Weights of a small transformer language model.
Size: width 320, MLP 1280 GELU.
Architecture: LayerNorm before each block, no position embeddings, tied embeddings, ALiBi.
Training: a variant of Adam for these matrices, 508M tokens, 7482 steps.
MLP neurons of a small language model. Each row is named by its layer, matrix (up: input weights) and neuron, and shows model dimensions 112-239. Each number is 200 + 20 x the weight over its row's rms, rounded and kept within 0 to 999.
After each neuron's rows, "fires after" lists the tokens most often just before its 100 highest values on Wikipedia text that the model never trained on. A number after a token or word is its count.

L8.up749,203,205,194,199,193,199,171,225,183,198,219,212,217,226,170,211,216,213,203,205,205,199,198,188,212,225,178,213,233,144,183,195,223,206,195,172,178,216,212,260,221,184,189,204,205,213,161,212,215,188,192,194,210,202,240,206,186,197,184,205,215,184,192,155,196,170,215,195,199,213,201,167,196,205,187,174,177,214,175,189,184,260,203,201,188,211,209,225,175,194,178,181,205,205,178,179,190,194,202,196,192,201,224,181,187,206,199,191,215,229,197,186,203,203,204,206,221,200,248,182,211,213,200,190,225,215,187,186
fires after: "\n" 32, " of" 6, "==" 6, " is" 5, " on" 4, " for" 4

L5.up362,194,211,186,241,211,176,189,219,178,197,222,171,160,210,207,175,230,201,224,190,170,205,206,196,158,231,186,209,198,194,210,198,217,215,182,195,189,219,234,207,225,227,206,223,204,200,176,148,212,229,219,161,176,210,202,221,198,179,197,202,207,217,218,222,205,199,200,209,181,191,213,160,203,210,217,178,226,215,183,184,162,176,209,172,212,221,198,223,204,179,185,225,182,166,181,189,180,199,206,206,180,177,226,185,191,196,186,192,192,192,212,129,206,210,215,193,197,156,183,215,190,223,190,175,204,189,185,211
fires after: "," 26, " the" 17, " (" 5, " a" 4, " 1933" 4

L2.up300,198,183,207,205,210,178,210,185,230,189,237,212,201,193,208,183,205,181,184,153,210,226,206,176,190,203,185,221,185,211,196,211,201,207,231,218,229,250,183,232,209,229,211,216,228,234,183,177,183,219,180,216,190,190,168,186,242,217,157,215,197,227,176,212,217,209,236,221,192,197,206,174,174,215,198,208,166,236,230,197,202,160,225,204,142,209,203,218,197,185,168,227,182,231,214,165,208,178,196,177,184,192,233,211,200,206,190,193,215,189,181,199,229,189,168,213,207,183,192,194,171,189,179,176,204,243,193,168
fires after: "\n" 30, " (" 13, " |" 9, " \"" 8, "-" 6, "===" 5

L8.up737,201,214,224,181,204,184,189,203,190,182,192,222,212,224,159,186,188,193,185,221,207,202,168,206,213,182,200,187,212,197,165,155,213,194,222,217,199,190,255,209,181,164,220,177,198,212,201,193,250,178,194,197,174,185,218,231,225,199,205,225,187,166,203,179,207,199,194,189,209,232,221,169,247,211,211,208,203,175,211,199,177,215,230,196,183,217,199,205,206,198,185,179,208,222,199,216,178,230,191,194,217,208,208,192,210,206,171,164,231,201,179,192,192,195,226,220,207,182,187,198,196,177,219,207,233,203,227,198
fires after: " the" 22, " on" 17, " of" 16, " Hot" 5, " |" 5, " US" 4

L2.up1087,209,202,194,185,191,188,237,263,185,238,187,199,210,196,196,185,196,194,228,207,190,220,155,187,197,179,206,209,195,232,175,216,176,209,191,180,218,210,185,174,213,193,214,203,179,244,225,190,179,192,160,191,152,194,225,186,197,212,187,214,164,182,250,177,199,196,204,210,204,195,187,208,173,260,203,191,218,189,165,190,210,227,233,200,230,231,160,223,217,218,199,216,192,209,227,204,159,203,200,243,222,172,191,210,182,217,207,185,217,234,200,208,169,178,221,203,236,200,174,208,225,199,181,161,214,199,178,222
fires after: "---|---|---|---|" 15, "|---|" 15, "|---|---|" 14, "|" 10, " Women" 9, "\n" 8

L5.up1195,203,189,189,184,181,186,227,213,197,223,214,183,170,180,191,185,192,209,219,152,200,196,181,180,136,232,215,202,264,156,195,217,161,199,219,196,193,180,218,239,219,207,205,208,224,206,191,213,187,194,203,193,196,221,201,218,186,208,179,240,187,201,201,211,188,208,162,227,197,192,179,216,223,164,206,207,197,196,192,172,200,201,228,175,202,241,180,196,185,233,170,201,192,201,161,213,215,198,146,195,224,185,198,200,228,224,205,186,226,234,165,222,230,210,186,153,228,190,212,200,192,187,173,177,212,220,204,193
fires after: "-" 22, "==" 17, "\n" 13, " " 11, "===" 5

L8.up20,194,194,220,220,243,214,189,210,144,168,216,236,182,207,187,206,174,237,200,198,188,203,205,166,185,218,198,203,211,171,214,192,201,194,203,186,193,202,191,223,210,190,173,177,189,192,186,197,191,200,236,212,181,211,203,200,209,183,193,213,170,197,190,246,202,193,200,215,206,188,174,190,212,199,215,201,189,192,211,196,189,204,192,196,189,205,180,181,224,213,167,258,187,223,227,143,199,164,182,203,217,171,241,180,224,186,179,181,232,252,203,192,230,193,180,186,212,237,217,205,208,169,220,183,221,222,190,199
fires after: "-" 31, "\n" 20, " |" 16, " Ref" 4

L8.up507,213,200,221,223,185,186,225,215,196,165,229,172,197,204,205,199,211,227,191,211,216,167,193,190,180,190,161,198,197,229,184,210,183,208,204,169,215,255,194,212,212,191,217,185,249,186,211,190,214,163,160,186,200,171,171,166,210,190,229,228,170,197,222,214,196,191,202,201,170,174,200,166,167,206,214,174,231,187,185,207,208,183,199,179,202,191,200,229,197,213,180,206,211,218,181,199,205,170,173,209,217,199,194,225,250,221,183,210,214,187,164,157,216,205,190,200,208,207,198,214,214,212,171,190,231,227,228,204
fires after: " |" 38, "," 9, ";" 6, "e" 5, " e" 4

L5.up310,172,200,206,194,239,198,197,228,167,213,218,219,189,198,163,206,196,212,154,188,185,211,179,213,182,214,205,224,204,179,175,190,195,184,182,244,198,194,220,208,175,182,197,171,217,220,208,200,203,187,202,189,163,175,189,207,219,185,221,212,243,188,216,194,201,180,232,176,172,226,232,205,204,216,194,201,163,237,173,193,181,206,191,252,204,206,213,211,209,186,213,190,249,203,172,210,165,143,179,187,201,193,209,231,209,213,164,183,168,179,168,186,197,181,183,200,235,212,209,208,212,157,190,178,214,228,187,225
fires after: "|" 42, " |" 27, " their" 4

L5.up581,187,224,213,194,206,178,201,210,208,227,231,222,204,162,203,195,186,163,184,189,193,207,176,227,189,193,208,230,208,190,208,212,196,160,194,242,195,197,234,173,201,218,202,186,152,208,169,209,203,171,200,211,194,190,184,210,228,210,196,186,251,204,208,205,217,187,189,218,178,214,212,181,182,179,166,212,190,227,203,172,192,208,207,238,166,181,231,199,173,164,192,203,199,197,223,222,174,206,187,180,239,206,200,197,193,248,185,198,221,223,215,195,207,184,169,201,233,207,184,184,215,211,192,190,177,219,212,209
fires after: " |" 47, "|" 8, "," 6, ":" 5, "\n" 5

L2.up933,196,210,203,234,206,212,250,206,190,219,214,206,220,176,189,226,199,195,167,232,182,232,217,213,218,208,181,210,212,179,200,207,151,211,219,184,202,205,222,196,211,183,193,212,199,212,213,205,226,202,183,206,194,190,184,180,216,211,146,215,167,204,209,161,201,177,241,220,184,175,185,176,195,252,191,160,174,224,183,186,210,205,181,197,177,184,189,198,177,192,182,232,223,214,191,183,208,189,199,184,216,158,227,181,201,223,219,192,217,183,215,207,199,221,220,174,224,188,192,168,215,209,217,212,176,202,206,194
fires after: " |" 37, " in" 10, " New" 7, "In" 5, " on" 4

L11.up1192,200,222,209,194,178,193,201,234,180,212,206,214,188,211,201,202,194,218,186,212,200,166,168,223,207,199,209,227,177,182,177,195,164,193,192,222,217,197,164,209,220,176,238,212,195,177,199,198,224,189,216,210,179,196,189,198,203,213,160,216,153,223,204,190,173,190,183,220,180,182,195,148,191,248,202,201,181,224,183,223,225,211,153,183,215,198,159,202,205,221,212,234,183,233,190,195,174,202,182,189,204,220,193,220,210,213,187,188,212,197,210,209,213,158,190,193,215,206,188,177,214,213,194,182,190,205,226,193
fires after: "\n" 55, " |" 9, " 7" 4

L8.up178,186,199,201,206,199,182,186,199,195,225,262,202,199,196,206,166,206,188,205,177,170,186,225,196,215,212,204,190,190,206,166,175,207,200,198,223,230,226,220,189,198,226,186,173,198,223,233,232,183,151,204,211,144,187,221,197,218,205,220,210,197,190,188,191,166,178,244,198,162,175,230,174,207,182,171,211,178,178,211,216,193,193,254,242,187,218,197,194,175,160,163,210,207,203,179,166,203,203,209,160,231,180,258,189,223,235,197,208,218,209,207,213,194,208,215,216,238,191,181,201,226,171,194,205,231,212,203,170
fires after: " |" 26, " of" 11, " from" 9, " to" 6, "," 6, ":" 5

L4.up874,203,233,172,214,201,193,173,215,173,211,223,201,180,177,179,180,193,189,207,143,217,197,169,208,222,198,214,211,213,215,224,211,197,218,210,238,219,198,215,220,182,206,230,183,185,206,187,214,189,199,239,185,225,218,213,225,226,185,158,203,189,215,211,164,181,176,241,229,196,181,245,237,176,190,209,182,217,215,177,174,194,191,178,201,187,197,203,206,188,189,184,206,213,199,210,198,208,198,194,221,215,187,218,230,223,226,191,186,197,207,195,230,229,190,239,170,188,195,187,242,192,218,180,157,217,187,206,194
fires after: "\n" 16, "-" 13, " in" 13, " (" 11, " " 7, " after" 6

L9.up59,194,201,215,205,211,188,220,219,182,205,201,222,207,183,183,219,208,217,204,216,205,212,196,191,188,229,191,207,193,197,194,230,195,197,208,209,188,232,231,204,199,201,204,175,221,206,224,201,182,214,184,205,209,192,211,180,239,195,187,182,196,187,221,173,191,194,245,170,159,216,206,184,201,227,236,209,190,231,195,212,175,186,213,200,169,185,167,226,231,181,190,197,187,198,212,174,187,205,166,180,226,193,228,228,209,198,200,179,211,176,191,186,200,172,217,229,189,170,161,227,212,208,204,197,204,203,192,210
fires after: " |" 29, ";" 14, "|" 7, " to" 5

L2.up774,217,234,168,185,221,192,172,212,144,172,234,218,172,201,198,214,204,197,198,176,222,158,225,213,161,204,192,166,191,217,179,205,165,239,163,214,161,189,220,219,233,184,248,176,205,207,208,194,226,210,194,209,189,226,215,185,183,225,202,181,230,204,218,186,185,181,198,203,171,187,194,172,190,192,228,202,237,219,187,175,159,193,180,213,208,211,164,207,212,198,196,226,211,181,202,162,165,221,179,168,182,171,240,205,217,234,215,196,215,202,208,210,203,228,210,229,222,197,198,200,220,181,187,199,190,200,158,186
fires after: "\n" 32, " the" 16, " as" 15, " \"" 4, " and" 4

L8.up1151,230,177,242,207,202,199,196,213,201,190,230,199,180,226,182,187,166,196,203,194,214,195,190,227,204,195,205,185,187,193,195,199,196,182,196,196,222,205,191,215,215,205,217,213,216,217,252,233,176,195,199,206,211,199,189,163,226,201,202,204,208,224,208,204,168,171,254,220,191,188,207,184,182,225,191,182,203,183,231,202,216,175,203,207,190,231,203,232,185,184,169,213,193,205,194,148,208,163,179,162,188,233,221,185,234,220,190,202,169,230,212,191,225,205,190,235,220,205,205,201,216,224,220,176,231,215,209,181
fires after: " |" 28, ";" 18, " of" 8, " 0" 4

L5.up985,151,176,228,212,202,184,187,216,210,194,221,189,209,214,196,199,211,200,181,178,200,175,196,194,203,192,200,189,187,187,198,186,196,190,188,200,249,238,212,208,167,240,210,192,197,206,193,201,182,190,206,204,205,186,244,159,210,190,209,227,234,230,215,213,208,207,239,222,140,204,218,192,197,212,182,207,171,220,190,211,221,152,241,228,179,211,193,209,207,153,211,231,202,190,196,195,213,165,191,199,207,158,241,189,203,218,172,190,194,192,185,217,223,216,222,200,190,190,152,221,210,203,182,175,233,223,223,202
fires after: " |" 43, "\n" 13, "|" 9, " after" 4

L11.up39,185,160,186,182,210,209,161,244,192,198,232,169,183,185,190,193,202,220,206,189,212,168,208,229,187,251,230,174,184,152,212,219,190,178,185,225,217,202,174,230,163,181,180,207,207,205,148,169,191,174,245,204,194,219,199,197,197,197,210,185,199,198,203,173,216,166,237,213,182,202,186,210,205,232,184,185,205,210,213,209,219,238,225,202,164,223,173,243,212,220,193,244,219,213,231,172,165,166,173,226,214,191,169,193,216,215,214,151,198,209,205,216,198,165,197,182,208,195,189,182,211,203,198,188,193,191,199,192
fires after: "-" 32, "\n" 25, " |" 5

L4.up971,212,190,194,210,214,180,192,217,195,207,205,216,179,189,196,189,204,191,170,174,227,212,193,215,199,210,182,178,167,243,182,209,179,209,191,223,204,217,224,246,184,197,199,162,166,227,196,199,183,165,227,210,204,245,196,199,206,184,152,183,181,210,199,174,220,219,272,206,193,213,235,168,185,213,206,190,196,200,242,188,222,182,213,178,196,203,189,228,225,208,189,205,192,225,192,148,193,219,211,200,207,178,225,202,196,194,179,182,190,186,187,179,205,210,206,175,227,188,210,193,204,179,234,184,234,226,178,221
fires after: "\n" 43, " " 27, ";" 8, "," 5

L2.up1118,186,237,204,201,204,204,166,199,215,179,228,210,191,194,208,195,197,173,211,175,190,243,213,163,184,240,192,199,215,211,185,219,210,204,228,210,196,198,210,194,201,167,213,214,214,189,221,184,148,185,168,172,202,195,191,218,180,187,188,194,193,231,204,160,164,163,235,216,189,200,211,169,232,228,223,194,186,228,206,208,164,207,170,200,191,231,193,202,246,184,225,190,218,192,207,183,196,199,201,198,197,222,200,170,191,192,213,182,212,172,180,165,208,202,201,175,214,174,218,232,215,208,214,177,196,211,195,190
fires after: " the" 30, " The" 10, " House" 5, " 3" 4, " first" 4

L2.up900,194,224,208,209,193,198,200,235,149,229,238,204,211,193,213,198,196,183,212,205,202,207,196,174,187,191,195,183,186,200,185,178,193,220,215,212,178,204,223,173,196,168,237,245,264,186,224,194,200,177,194,213,175,235,201,190,210,189,205,191,183,195,205,197,194,186,221,203,200,200,196,187,208,200,219,191,212,221,204,190,172,242,221,200,152,196,188,195,186,220,215,221,156,152,190,195,200,181,193,142,181,186,238,191,213,193,235,185,238,200,219,176,176,223,228,210,194,207,201,231,245,204,202,211,207,172,183,190
fires after: " the" 45, " The" 7, " city" 6

L9.up1078,194,188,169,172,192,177,183,210,208,231,209,235,168,179,157,219,215,208,162,184,186,215,202,254,199,196,196,166,192,214,177,208,174,208,141,186,198,230,228,232,194,204,198,182,207,191,189,206,187,218,192,146,167,226,187,190,224,232,212,195,200,199,209,199,194,198,184,186,173,180,194,227,225,208,214,184,217,236,194,172,187,184,200,203,192,186,211,203,201,192,225,227,182,226,204,194,195,223,212,185,224,201,212,181,218,194,188,195,196,217,215,189,164,208,235,174,200,209,198,243,230,222,206,176,218,190,189,176
fires after: "\n" 27, " Al" 15, " \"" 13, "," 7, " of" 4

L9.up528,223,173,218,184,195,211,223,190,218,203,213,192,166,213,172,200,191,179,214,198,178,229,205,179,203,204,182,188,202,201,128,196,174,195,207,213,216,206,208,217,215,190,231,201,221,195,250,233,217,212,164,181,195,217,201,148,216,225,212,179,179,179,237,191,171,226,218,204,181,234,223,165,197,206,222,203,173,192,169,211,197,178,211,216,190,241,212,199,201,194,174,197,186,192,179,186,174,170,174,173,227,204,234,189,216,199,213,185,207,189,186,186,208,172,220,194,164,176,205,209,200,213,205,191,236,215,211,209
fires after: " |" 35, ";" 17, " of" 7, " the" 6

L5.up285,202,207,184,246,216,184,199,216,187,186,220,233,244,158,204,180,192,235,203,210,179,205,194,196,213,195,212,184,243,217,193,185,195,185,194,222,191,234,223,221,186,191,211,221,201,211,227,190,189,186,181,205,180,207,225,220,222,197,217,206,177,192,209,172,154,178,225,202,183,176,209,191,196,203,207,207,207,232,183,193,217,211,208,240,190,235,181,217,199,157,207,189,187,204,193,168,202,149,188,155,176,177,239,215,189,226,189,164,221,196,224,163,248,211,229,205,203,206,159,223,232,200,176,178,222,231,188,204
fires after: " the" 50, " The" 19, "The" 10, "," 4

L5.up1031,212,191,198,177,219,181,175,206,230,190,266,183,222,167,188,174,206,197,225,187,188,211,189,192,199,242,209,189,209,205,168,186,200,201,197,207,228,235,217,200,197,238,190,192,196,216,167,198,208,181,224,229,229,228,205,203,204,215,217,179,210,198,202,188,206,209,202,214,190,192,207,185,186,184,193,187,175,224,220,183,205,186,227,217,177,210,194,225,190,155,171,226,162,221,224,154,179,163,215,174,195,224,228,210,176,215,218,213,199,225,213,188,225,190,162,175,178,210,222,223,198,186,196,193,228,210,204,208
fires after: " ==" 21, "==" 18, " |" 15, "===" 14, " where" 6, ":" 5

L2.up1116,221,208,213,210,192,173,198,188,182,191,236,194,205,185,211,196,193,196,198,189,168,211,201,219,194,264,202,185,205,195,200,230,167,198,182,185,190,222,224,203,200,177,203,192,237,172,236,190,156,207,210,177,212,197,181,229,218,194,180,219,201,219,210,164,197,180,200,224,211,184,189,186,198,205,213,191,178,217,176,179,197,206,176,202,201,212,189,191,220,185,199,236,175,172,203,167,195,212,202,218,218,181,251,167,215,210,213,183,189,213,192,162,192,193,201,157,195,182,194,221,195,196,219,206,218,188,166,202
fires after: " the" 55, " |" 12, " The" 7, "The" 4

L4.up1252,213,188,196,204,192,195,209,202,183,204,213,203,205,199,208,194,192,174,195,217,214,202,211,201,196,206,197,192,220,167,212,204,196,187,214,209,220,204,220,179,209,242,170,221,188,173,199,212,193,231,219,188,210,210,223,163,235,209,229,188,169,171,186,206,186,218,216,211,135,181,206,201,186,237,235,195,166,192,183,170,216,164,226,217,198,188,210,228,213,208,204,237,173,205,196,179,182,235,188,217,184,208,230,234,223,200,198,204,196,196,183,224,198,189,199,192,177,194,199,181,187,182,187,159,216,241,177,217
fires after: "." 64, ";" 4

L4.up917,169,191,164,242,211,165,185,197,213,201,217,222,209,157,171,189,200,209,190,221,200,183,231,197,178,223,176,209,208,206,215,186,183,239,187,253,210,197,209,224,185,241,209,188,224,206,201,184,227,249,225,209,190,228,197,186,180,212,193,211,207,210,219,209,216,189,193,198,187,201,224,183,187,179,192,175,187,219,201,204,177,183,231,236,191,204,224,229,223,162,174,211,170,215,195,214,182,183,172,203,201,195,242,209,177,191,211,209,199,185,214,148,205,185,189,179,204,175,194,184,210,201,180,187,201,208,208,194
fires after: "," 23, " the" 16, " a" 11, " (" 8, " |" 8

L11.up43,231,172,180,193,182,180,197,212,198,196,226,217,220,190,230,210,202,203,185,220,192,189,206,191,209,175,222,212,206,190,207,197,160,201,175,226,205,182,213,198,200,206,182,207,190,195,238,210,236,226,168,185,185,209,213,180,178,213,136,222,199,174,185,206,201,205,186,227,211,201,186,192,192,235,204,176,233,217,234,203,190,224,193,198,177,221,155,185,166,185,197,219,174,216,219,181,177,200,188,220,197,158,209,187,213,193,211,176,216,203,221,214,183,201,228,192,237,231,181,201,205,211,232,198,223,229,245,204
fires after: "\n" 30, "." 17, "ce" 8, " 3." 4

L8.up1167,193,194,202,189,216,161,210,210,179,199,227,176,170,209,183,194,202,219,170,186,206,209,218,195,180,194,203,181,203,221,226,195,194,198,180,247,182,189,227,196,206,221,211,171,217,202,239,217,230,205,199,222,195,230,212,168,240,187,224,173,210,217,188,191,199,224,211,201,154,217,182,161,172,215,195,214,229,184,199,182,195,188,203,195,185,178,179,193,196,201,179,224,172,191,217,181,191,205,180,201,178,198,230,228,214,192,183,175,201,202,161,142,174,174,184,169,213,196,191,206,169,199,194,211,207,211,190,238
fires after: " in" 24, " with" 17, " and" 14, "," 10, " " 5, " to" 5

L8.up467,201,207,199,194,218,172,221,195,160,164,242,251,162,199,161,176,217,183,186,178,207,228,194,200,194,217,223,224,195,201,199,220,198,201,221,196,184,208,210,220,199,199,179,203,245,215,190,206,197,214,204,182,191,211,199,204,217,170,192,210,222,211,229,194,207,181,217,240,210,218,194,200,206,222,205,196,183,203,175,200,180,238,178,187,226,203,196,189,205,171,185,228,214,189,184,225,221,202,206,208,240,213,223,185,203,218,202,187,215,181,170,172,177,206,225,189,212,198,156,202,208,164,214,198,197,208,197,204
fires after: " the" 42, " a" 12, " The" 10, " an" 5, " New" 5

L8.up1110,236,213,193,208,240,198,221,219,198,201,169,195,189,194,192,185,185,168,148,181,212,199,171,225,176,187,202,191,216,204,144,193,208,214,172,209,195,198,220,213,186,175,179,187,186,197,182,195,203,224,191,188,169,213,191,204,197,212,209,191,191,169,194,226,184,181,199,183,209,223,202,215,180,203,213,192,175,180,200,181,217,203,178,222,179,250,184,184,228,211,190,213,221,217,178,208,203,205,161,229,195,191,217,190,239,201,195,180,249,167,154,183,198,218,240,208,223,196,232,216,216,158,242,197,243,198,241,180
fires after: " U" 19, " San" 15, " of" 9, " St" 6, " Los" 6

L9.up548,205,201,167,202,205,217,160,198,173,195,210,176,207,175,168,221,181,215,189,219,214,213,205,182,205,198,210,210,210,186,217,182,178,196,221,262,228,199,237,202,155,189,208,171,214,192,193,184,220,220,207,186,173,178,195,182,212,187,204,182,220,243,222,211,220,213,219,217,186,219,208,201,185,190,208,215,177,194,186,193,183,186,195,220,188,208,167,201,209,176,212,228,180,225,158,198,190,181,183,193,188,217,191,219,214,176,205,201,208,208,198,211,237,221,214,189,191,190,167,204,247,196,190,191,205,201,211,222
fires after: " |" 57, " the" 9, " of" 7, " for" 6, " Upper" 6

L2.up1228,186,192,212,162,193,182,158,204,205,185,206,230,193,172,190,159,195,209,189,183,227,207,216,189,157,202,191,166,210,210,156,184,149,240,218,235,194,203,216,224,206,173,217,208,220,220,224,166,207,170,201,191,187,216,206,173,202,200,188,207,229,184,188,206,201,203,238,213,166,236,182,176,187,189,245,198,199,211,219,202,204,153,185,210,184,204,191,204,216,187,194,222,180,176,184,177,186,172,208,183,196,187,221,231,223,194,226,189,213,202,208,166,211,201,202,201,192,199,174,246,217,153,186,208,195,214,160,178
fires after: " the" 45, " The" 8, "The" 4, " |" 4, "\n" 4, " a" 4

L2.up52,195,214,200,193,201,208,197,209,164,227,212,190,223,184,203,202,182,210,193,170,196,220,211,191,168,248,215,171,230,233,193,225,216,195,191,200,196,189,230,201,192,191,198,201,214,197,203,185,195,201,197,209,170,218,200,182,191,209,185,210,215,171,212,204,204,211,196,214,182,199,212,183,225,194,206,218,195,199,180,167,186,205,210,232,201,195,193,174,219,173,238,210,244,165,224,196,204,205,218,193,223,219,215,187,195,241,168,183,228,176,196,185,195,200,182,184,222,173,169,197,194,148,236,221,223,226,176,229
fires after: " the" 43, "|" 20, " The" 10, "\n" 4, " |" 4

L5.up562,162,183,208,191,242,194,212,226,191,201,228,219,202,215,194,207,191,192,167,180,185,199,178,215,198,232,231,174,213,179,214,178,189,212,207,241,207,205,221,205,187,209,181,220,189,177,174,208,228,187,195,213,178,194,203,194,177,218,199,208,192,199,220,204,191,163,175,221,192,197,227,171,209,169,169,187,190,207,183,195,202,191,225,197,175,208,203,203,162,190,206,232,185,205,209,224,205,184,169,213,222,215,193,224,159,228,210,182,208,223,217,199,187,164,161,149,228,218,232,199,232,201,186,167,193,204,172,215
fires after: "\n" 46, "-" 12, "." 11

L11.up234,166,235,187,210,210,187,179,208,198,202,177,210,208,177,170,195,170,226,220,200,228,221,208,222,186,185,180,230,194,181,177,188,173,250,215,228,204,184,192,209,220,172,182,191,205,212,183,199,196,227,202,201,185,179,204,167,202,209,196,194,186,195,187,187,177,206,211,184,174,220,178,209,195,220,198,173,202,213,192,233,199,244,181,235,193,237,170,180,200,179,235,217,220,216,194,195,200,177,207,229,204,222,195,201,200,221,229,206,216,190,166,187,223,181,189,189,202,221,190,182,231,178,191,177,181,237,206,177
fires after: "\n" 50, " 3" 8, " 4" 4, "-" 4

L8.up983,211,192,201,226,202,165,177,188,200,168,199,205,179,206,217,212,187,175,215,165,191,202,200,185,181,195,174,186,188,224,190,196,177,189,225,226,232,218,167,213,180,206,227,175,180,208,207,192,224,199,186,180,210,225,187,203,262,227,216,197,230,230,208,197,162,197,216,224,176,190,229,160,187,198,199,171,238,176,198,210,164,181,221,195,202,215,195,231,197,199,167,199,200,181,182,195,204,151,208,173,205,200,215,227,211,236,178,174,199,210,184,178,218,207,201,195,225,203,193,190,185,191,174,153,227,195,166,218
fires after: " |" 38, ";" 20, " the" 5

L4.up1197,211,184,178,212,235,196,212,194,180,182,202,218,187,198,189,189,210,228,178,207,184,213,166,223,211,231,239,180,212,213,193,199,204,198,218,196,231,214,213,195,226,207,215,192,199,219,175,203,195,211,207,196,223,203,207,192,180,194,212,185,215,217,215,195,192,215,189,220,214,182,195,190,199,231,161,191,186,223,178,186,184,210,195,194,190,199,187,258,210,201,203,240,209,219,227,196,184,157,182,237,196,231,186,217,162,228,173,183,201,214,197,196,210,171,198,172,201,244,201,192,207,164,171,199,180,193,171,239
fires after: " (" 15, "(" 9, "-" 9, " Total" 8, " http" 6, " re" 5

L2.up175,199,186,197,187,226,190,201,216,200,199,208,198,190,211,223,193,204,200,175,175,213,199,182,189,169,225,220,209,220,190,195,186,178,199,224,208,218,211,224,207,191,196,179,227,215,208,198,182,221,170,194,174,187,193,204,197,212,227,198,183,192,191,217,177,180,227,191,231,166,201,217,183,203,199,181,199,187,224,207,182,177,173,191,248,160,216,137,160,191,166,216,257,175,164,204,227,214,205,195,193,222,198,188,219,209,233,206,180,216,176,210,217,176,201,226,171,209,217,211,212,235,185,197,208,168,228,210,185
fires after: "\n" 76

L2.up261,213,184,200,188,219,201,209,192,165,193,194,177,211,166,205,170,188,195,193,146,221,191,188,218,172,205,211,172,224,188,217,199,188,218,228,218,211,198,217,228,211,189,162,210,188,206,214,201,160,186,182,206,177,185,181,221,239,198,210,216,200,210,190,188,212,200,205,199,193,194,199,220,180,218,214,208,188,194,178,158,195,208,148,216,198,186,215,223,210,213,209,223,190,199,205,225,208,154,184,235,205,199,234,247,212,213,204,198,223,186,199,205,191,165,234,164,207,208,203,198,169,155,196,199,190,214,175,203
fires after: " " 48, "-" 8, " the" 5, " —" 4

L5.up104,190,207,192,199,203,182,212,175,204,198,201,216,212,194,182,206,191,242,169,226,180,207,215,211,213,217,208,187,202,205,197,194,180,229,193,209,205,168,210,173,207,222,214,197,238,229,187,220,203,203,216,172,193,264,183,202,215,212,161,217,234,191,211,214,219,194,202,167,192,214,209,222,207,175,205,191,185,198,202,195,215,176,220,228,195,193,211,215,212,164,200,251,204,191,200,200,149,212,166,162,208,195,233,217,193,191,219,175,196,187,220,186,181,200,215,212,183,211,222,225,186,198,230,183,227,195,172,199
fires after: "==" 35, " ==" 10, " |" 8, " (" 7, " \"" 5, "," 5

L4.up181,179,188,190,231,207,191,186,207,218,224,203,213,210,155,229,157,182,216,170,232,198,208,203,194,181,197,241,181,215,197,197,204,165,216,223,231,202,215,212,198,170,203,209,220,210,210,195,189,237,190,219,157,206,221,209,183,209,193,195,201,237,201,223,200,184,206,222,208,178,216,225,220,191,248,201,179,190,226,203,199,213,213,197,222,194,201,202,208,221,157,195,238,171,179,246,199,193,177,203,182,175,230,225,233,173,203,202,202,187,178,200,201,187,179,206,207,208,231,195,195,214,170,199,190,221,221,209,199
fires after: " |" 49, " " 6, " (" 5

L8.up60,199,214,218,181,203,219,195,201,195,182,198,228,174,177,178,188,191,194,226,156,199,207,200,172,173,217,198,192,218,167,176,215,198,196,223,195,187,174,202,229,203,182,175,198,220,210,206,199,175,164,227,202,199,198,204,238,233,175,217,187,235,181,215,195,184,207,198,183,195,228,195,194,204,218,203,224,175,231,211,206,183,224,214,199,192,250,201,223,199,200,168,232,186,213,167,186,161,181,131,211,179,214,201,195,239,212,170,140,187,191,198,184,199,157,186,204,184,235,232,196,201,202,207,163,222,205,192,216
fires after: "-" 17, " |" 16, "==" 15, "===" 11, " =" 10, "|" 9

L4.up336,180,201,212,178,192,187,183,219,201,206,219,233,240,202,151,162,194,186,198,208,221,169,179,187,178,216,209,191,184,196,181,199,213,219,157,213,188,183,228,202,190,217,170,179,197,214,178,225,230,156,223,192,182,194,212,178,207,209,206,182,199,181,195,191,204,210,218,218,204,207,187,195,220,213,200,213,189,248,221,211,204,227,217,243,214,232,148,216,186,198,188,234,189,205,215,189,172,201,192,233,200,191,194,235,240,223,192,176,219,221,198,242,196,179,179,188,207,211,228,182,235,224,214,175,225,237,199,192
fires after: "-" 33, "|" 15, "\n" 13, "==" 12, " Website" 7, "===" 5

L9.up515,170,190,214,184,250,214,188,212,195,195,220,198,204,197,190,191,170,221,181,185,200,192,182,216,164,183,191,175,200,207,228,215,185,201,236,234,184,226,233,192,195,178,216,235,185,207,211,194,176,172,213,204,199,205,192,216,190,213,156,193,213,228,182,201,172,198,204,186,189,183,225,228,190,206,197,166,215,195,205,223,226,230,152,201,170,196,163,211,214,197,193,185,215,222,182,207,200,202,208,181,220,204,192,195,198,224,200,219,230,170,199,185,198,249,201,197,224,173,189,217,200,182,202,206,202,204,193,172
fires after: " has" 13, " J" 12, " 0" 11, " had" 9, " have" 8, "N" 5